config = dict(
    num_hidden_layers=12,
    hidden_size=768,
    num_attention_heads=12,
    num_key_value_heads=12,
    head_dim=64,
    intermediate_size=3072,
    vocab_size=32768,
    hidden_act='tanh_gelu',
    norm='layernorm',
    norm_place='pre',
    norm_eps=1e-05,
    positions='learned',
    qk_norm=False,
    attn_scale=0.125,
    bias='all',
    tie_word_embeddings=True,
    parallel_block=False,
    init='normal',
    init_std_qkv=0.0181,
    init_std_o=0.0037,
    init_std_up=0.0181,
    init_std_down=0.0037,
    optimizer='adamw',
    learning_rate=0.000364,
    beta1=0.9,
    beta2=0.98,
    weight_decay=0.21,
    lr_head=0.00296,
    max_grad_norm=2.0,
    warmup_steps=266,
    schedule='wsd',
    decay_fraction=0.761,
    decay_shape='linear',
    final_lr_fraction=0.0,
    batch_tokens=[65536, 131072],
    max_seq_len=1024,
    doc_mask=True,
    train_tokens=1130000000,
    max_steps=12131,
    dataset='wikipedia_en',
)
MLP neurons of a small language model. Each row is named by its layer, matrix (up: input weights) and neuron, and shows model dimensions 96-287. Each number is 128 + 24 x the weight over its row's rms, rounded and kept within 0 to 255. Numbers have three digits each.
Before each neuron's rows, "fires after" lists the tokens most often just before its 100 highest values on Wikipedia text that the model never trained on.

fires after: "\n", "|", " The", "The", " the"
L4.up3029:128102134106148128096137148117133127147119134070123104099147099161126163136175141142156121149114144149141127118104131118096120143127116090131108102120154113107155123115133162083157111106132116105101146187104140102149096096101151087140124136104123116100114159135167137133141170138155119104130119180132165106127142116096134146146101143129169123061134119086094123169095106134170091129113119185136148085152130135157093078115110115146137178094126143119105127157091133132100109128172129152155084118098133127138122180114151133115141122148137138207119169136119177132137132131158122153

fires after: " was", " is", " be", " are", " been"
L4.up2027:135103109118121109096118102151133128124150132175164132136134159126109098169163181133150163149114075135103120127114136128092163153118091149072086081140157132111103144075128132122050159142163150106121125143139113106108167129165149143094142131147101110158147149107129140105121108141134146136115131105129132167165127126129129137151140123156145145164129107098094113146120123116123172133120101167193149152137201130136139152105134131130142113101110112184142120113138154120110137087116102116113123108145112121154151134089100111124113131158124142078116134150155109122144106132116117173

fires after: " was", " been", " is", " be"
L4.up558:116155130067131100140122076122123088161099107093112095163162114138079124143131159092150118128127091106147092127133137164137136129136130148135137124166115152140164130116094097108130109089120101118095150126099146120124173147128136120083125140143109100155140144098133131127113111110123094117136144117109123163165121144077168132145119123129175150128083102148126118162127116084124165125124118154159125150089159139086105161094151117121124123129140156136105134139125153144120095103123126090126172135105115131176096108100081097118138148141100132105173106161121141144121096140098148148

fires after: " and", " to"
L4.up810:073147104120125158125142108141154098153126117167119105127154126101091138139098092107110144130102171071118121109134135179145102069169148114089126117153104133126096166146088092183151118130117152117122101104101135117081120118139113139143141164123147130139162139107138149122168138142104098115121149135104133145115111081135112139125137137125104179112086121154140123121169126134146154124139141106131083129115103117071118150121132083140120120135118137105128132158090147104118118127105129056094111140106152135141072118085106137116131131118141131152091138129153155115114133127122142150

fires after: " and", " and,", " the"
L4.up3064:063147115108114172134128074121153114140132141095083083121168080149115105134075105099141133160170135173169112124126113147159185098180124086085155107095117111138112083126182106168091111116131162062133078117135105124137144149171159053081132153124147143136102122144158144128147130175146136117150177133134158114121068139131188142107140137128163180150115142145163118140133151137127102107156138117127141115145089108111135139137092101142181162084119179117123137123071159094112138110150101080124142137153141163132099130112153115113068126119143141135071152125126133118104133132127137135

fires after: " |", "|"
L4.up330:099155201128124127108152093124123100139135129110143107151148141147151149132166128122118124123092147086128105138134143085122116139158116104136134098144121139130163110129130112087122139143161109128104170132106167159104140145133105160119115136131124123138106138124090120129138160167129109109125135124110151130169137086136133148139138124114166117132158138111121119167096110156096154137106089139171111133128108125110127080103122165088119138135112144142134105161137116097136100160121145138139113144121141124129156174130065126171097146189147116135151128139155119081141130140143126129

fires after: " was", " were", " is", " are", " be", " |"
L4.up2983:103113120136160127127107107105123123109164148133188132119134118149107118123147171084117168129138085130145107113137122121151139107132097124142142119072139143140143110135144068102087147127129157045069137122161110103114108136157131138072127138160140122151135120070129152137084157140109108116115162083133111158198112144131155123146137092145135128113072176127094129166138141093139148135165117166176131169143144087137181145140128118110191093108096081165144105139151176102091141079155132058138119128106116122099087109112133136133121114134166143089109156152172163108120097132095126129

fires after: " |"
L4.up2745:118161150104115144125102124122137129132147178139167145096131123132130177144146166109140144156133103096152129132130140111152137136075090116060111127107160137108108088159131116111039129146127128096138092122154149171109117134155150138129112155097091103138131156148134142118143147137111165151119123118141080101138129105123118150155133134142155180104160118120154115145132134111126146098165112143133125130119153112135128143170144131153093088096084095120139135136079115146083090158150111105129106147137109122123109162082100163131133165141151126152171081130116116129120148092144129145

fires after: "==", "\n", "===", " ==", " life=="
L4.up1966:089114136101137189144152116137115107163118110066089075136109092130162145167096131149149155135145079152126119126130142109114148079132170115125105127148126150121147101115171169149094152133101092088121120134167132150107144146148202108087095117164139100125110128143148129118110151111126138131115094157118139161135128107121145142109163115128156142137121150114116106174112112139107154130158112159116120130118116104081130134094110126142125138119082120151120106133139160107100126179132095159097149123137118160144106150121105120152142137124165136118125157128119174136097143145144150128

fires after: " |"
L4.up506:124140094121119142132126119116119111084158149132118069119131166158144131108137113144137164144150123140111097145125149144104126125169112139111123142132107101103144141107131119154103075143137128111127138133121132129111135125140152091115153139111149104157094119126147141111158106167111154088107140148104113128123126136129143106126121148137157123186076164116171125132121114119140177108160151108144154128180125094107113139112143144125175132130118135183110132114134140083141161147110085097079127149143154129133092102118156189104112163099130136127104102091114135115156129093126126144

fires after: " |", " /"
L4.up222:131130149079110155152117152118115114106089166130133095110146136098131115144166175130127158162158117083112116141135131124109159094157095121140160128131128111133105126091122121165100122138123111101131138127094102126132159082119166115092137159157109074105147122114162167131160115169072138097121139143133105134124088106135206152126112094122163124143063153138175088158149104092130146121110147181185118122107178092121096128107151117125121134096140089144112141106143131137105125130142103067098144147153165153128104148113116176113066183133131141143134131110135114088135181118124121163

fires after: " and", " to", " Chairman", " President"
L4.up1112:145088113104157187107157118135100149138086157118129075107132112146142115115102134128111150124148109096151111084148143134094137105143114112090128131118104163124073162148117136177136156096135102111110105125124130151125128177146106134148165123149137155111130105127124165109148151112093093131100125154128132087115112112161129121111151133125129150147114107156148110112154079144131116139195143097130126132110111111148167130086099102162131116110115155116118085154116146130106130154134141112138113129122135155128076109148148136153091114133139153130126147152160120175123096109167153140

fires after: " —;", " ", " 0;", " |", " ISBN", " 0"
L4.up2285:122156115081138143093119104114148108076146160108123124108139131119141131127123135127113168120173112125103149154108101169124162044119094119113111112172130178138139129110114126154114179087127153090055145080128149159090192131156146140106162143149138125102156110124132135121124126165083148153129115132114084131130106135146118135154169125148143171144092147107110114111168131125126141113143126099145146112149139119147163183109157151130162122141123105134133112126123154126090129141104119092108106151142099130136105131111108145151105141103143143113095158126129126120086142104169142127

fires after: " |", ".1)", ".0)", ".4)", "\n", " —"
L4.up485:121150161155124143118134110118167136135129143114145091130176121115101140110153169120134168120149101152132129155109127133159095086134138099143157140146096160134112108131154156135132119127115115101078109119129083136131147132162166174144134172096115135149162135124145132149139101160120198094143122121157086159155095096137132164158081121172127141139122157124132135095162092112110111102119118138125143149128141115135102121123146136157113114121105187098079088120154160135110097109151101087102166159100113179113085102095136143107136150094109165148152123084112110141135149111140123148

fires after: "\n", "===", " ===="
L4.up991:114121120132169140105120144119162125116133119135125112132107126152135125154146167139155173099173136146152137153145121120113145155134127154141139090123136152125166104098129140153131136131121140092100127135123095160142130102131139125128094123157120091147105150150148152127121151111104076158140117162109087143170128158096128150113125113142177178099135121111115114169105117114111096146171156119124142119121152152137143140103104138150118134124122148113158099112105146095118112121117116127129099129147166127098126156132142148137114150071156143168138110142129143119110112134145134164

fires after: " |", " ", " 0", " X", " 0;"
L4.up161:125169114123134134139149078084148119117127143121104132134178100097108105128134130136122123098098118142098137163150147131152103104135070135118092132146141104118147151114109143099066127108160090142165158132116136103127104107137182144088138139126111083134171112088140128174105105140130154158167127136102123131117120162154123156175110156152080172153126113132143113138149126109094133134124124153176202113141127105152120127130196142153105076152141133138118171098120100133139131150123092120132105157162121099134162136123095136086097164101130131128140101122090084128148153124109131113

fires after: "\n"
L4.up3008:112097150098123154123107131120110114115094177154126140124119139169137118122151147108160145142133143087147162120142153124157129117136133128095127098137141119114126080091138148163087165058150088110119135132125153114123164101103113130076125134144108111123158117135136161158179141121089152101134140183113129105186123141102140111115127090109141136129128121094140095147146153086143101132085184157102134088117166115148112121148146080087141141120092110156173090166086129131126153159138123094117112086109139153085067098125152123108132144156128149120124154137131149130139101103128134127

fires after: "\n", "-", "=="
L4.up1912:127151105075161147125152122129134125145158136097129087130127117131078159175139163135151118131163110108115144139130134124109151103150120143097148137123055146138139095105149145127112157172123087116141147145136134121100142134121206127110123140155099127113122126141154132092129111080085117127134120140138132145155126140069127105157132117115111131137092116155140099122121147140115116122131137157158133143118143129159125126068147112118155180102140144108140121167094132119105116116117113113073070107128164121117116122107136156120120125113148130151150115158122183087104133120129140162

fires after: " |", " —;", " —", " 0;", " 0", "2"
L4.up477:115162118132129126147099139117155137110143134116120137136149156109172131127123138109117148142128136145094188127137164143141114148103150118089156149127105142116138115147113091135084084153128167085123102100151126153115110132175158130101140135131149079122143120115138127150152136171083116144109173105142090170125117136120153111151112117132133146141126111153136098121149113087133124110126114119110127107105145117144102172107154090110133141105127132125119117129152117130118117128090129131048112148125090106130127172113101161119075170133112132132137153143137102129125153120154158134

fires after: "\n", "(", " ["
L4.up1305:093172131104117103083136114114148121136170117134117141126162155131119168122159153127167123145141150142133158137134142164128144134180129135110155162131117187134118125149089089145095175164107107132101105132104136164086163128117116161073130144112162141112111080132125137106151128140129124103122143179125123108175136154148137111083144110121106123114122087157153121115163135116136143145101128136116112132128151122109100154127174075142155141084138159114147095140144122110094132134110102134104123149123161144114120119131056109174146133129149134128129106170166153147111073137165128138

fires after: "\n", " Preceded", "|"
L4.up2941:094113139102124139098123120148120133110142140126113098126146102152144136150110126136165129161150145154147110109155144118152176153140171120134143091136141143127146111091135166119091154081123137125127125146123112163129130120130143083132128144113094105109102158124172126118156143119123105109132119150110127073146109135138160174095148106098119146110109128093129102170120099160158093094115146115123115079123131094158101126128118104154147140087112149109119119124120135117138105154096142126130090111155161153117117137138169126136114142124103122188119099138102142114099152122135111197

fires after: " |", " ", " 5"
L4.up2581:135130112127127178131094164108144107140139122146119132133134132134134145152159163109152187138108147131142141119133190139132119115165128124093161111129120108131117117128129083107084151145136135128151155129151133124103145128121137157119119156144125126114097117084140140127141109162118152150111143093142090175156083127165147139155105101155186109147116163105123055137125127075132178112102138163130146129125136161120067138115127104159130113114101132141093107128098097117117134101116106113084146121132152106088104100126066144132105162139149143141113089122169129092135138108177144159

fires after: "\n", "|", "14"
L4.up2052:148165161117131125112155125127131128145155151122136090145124168149157102116131122131092155155132118116141155128166137115115152148146125154100117087121107160107159134089144153112123152100097064092123110149146102147071137096133183142130130149140101082122075124136185142148132142113119118133128164121101155097190141129108149114104107111091160137152141151116167090140111107140112108122163128164106139127149129149134170122148116159119153144123104098122170072100136131098099110117147116135128092110121146106112138106121111147134142167136100138133143133190140156116124127111136104142

fires after: "\n"
L4.up486:107153151113134144126104133131155099118123094098159094157107093136134146119140103119123115154146120128153146156106133138149162119185111104136162166119136161117144127128142127134119141096112097088075123123133127176145175112157127102134147135156131116171109127184125132172146131162105155093159147126143122077143098121147116115097149141106145153151124107153154143133145178146153063136114105171127116144137119116105133101146140070131126131142133151130152077161128132057107102128158135137108136149123143136090092088108132119139085166158120116138141143168132132099142117086088132126

fires after: " |", "|", " was", "C"
L4.up869:125171140117124087103137159151135151089156137084124103110112123137105132154139133131153114141139108130102118131095162114121097146129094140132108174136140137117137150101157165114141156112099096128108138127116119126126133136148149128106099139115129091109131108145146158130088131157165094130132142127080114112183162135097146174129163115111163120098113101153127124158140136135182094128128121137174131135124152106175141066126124134143098149124095117104156137140135109087102100122151140136164109108151098093111116145139156097146126156155150158106150112131112122095123148138131108138

fires after: " a", " the", " an", " is", " was", " |"
L4.up1284:127131141101135113115091105129134087108178119114115122158125152147149082072161164125140124119151094109112133136127131124105146096129094111090121126122129111118147106149159114119141115103147103089104157123107136168129159121151153095119136132115128133124173161118100144144098114121100153130137128172114118116169135144085152124176172141107122150140136153129123140117180144124146149160123145153142152202143113114124168132134165092119146143114136151132124091143142100096130099158159123113087135102125135155120106151097123130120085138111161138124138116095146175114095095108140161126

fires after: " and"
L4.up430:144107137129178151128130148141152164160132171132120059108181089099123120119092105129139117168146122123165120153137146131074117061156120109127131122156114162107091082132133134136140168117116104107081063124127088124150121129147156158160149135116125136149106169157184136148115152160166148113101101111131153156107103077147130135117097143120137131135133125188156120112125098087103139136124151098105108123099131136068095166119108090162142163157145131110095114110129166118117110111130140104080139125107109126157113150125131116160098119096149139122125120151122170128086101145158137145

fires after: "\n", "-", "|"
L4.up610:125094154093128140133115120125115114170093166118122080150119110116136143145146178066132170152136134111132144128145122100154188062145142138152119093144173131160105084118139120151114170140119071113109161141125144141123123115131151177146130160174139120120137114151134174133156099099094111146134167149133126160136085141084160130142128150085154120142096132119099106157121107117139104132137127153153122135109179157149136112120131120117079136083159114144130133154108139134073119220121136114129116115141173120108140128123097132123107174155102164126150112123140138144101116105157145148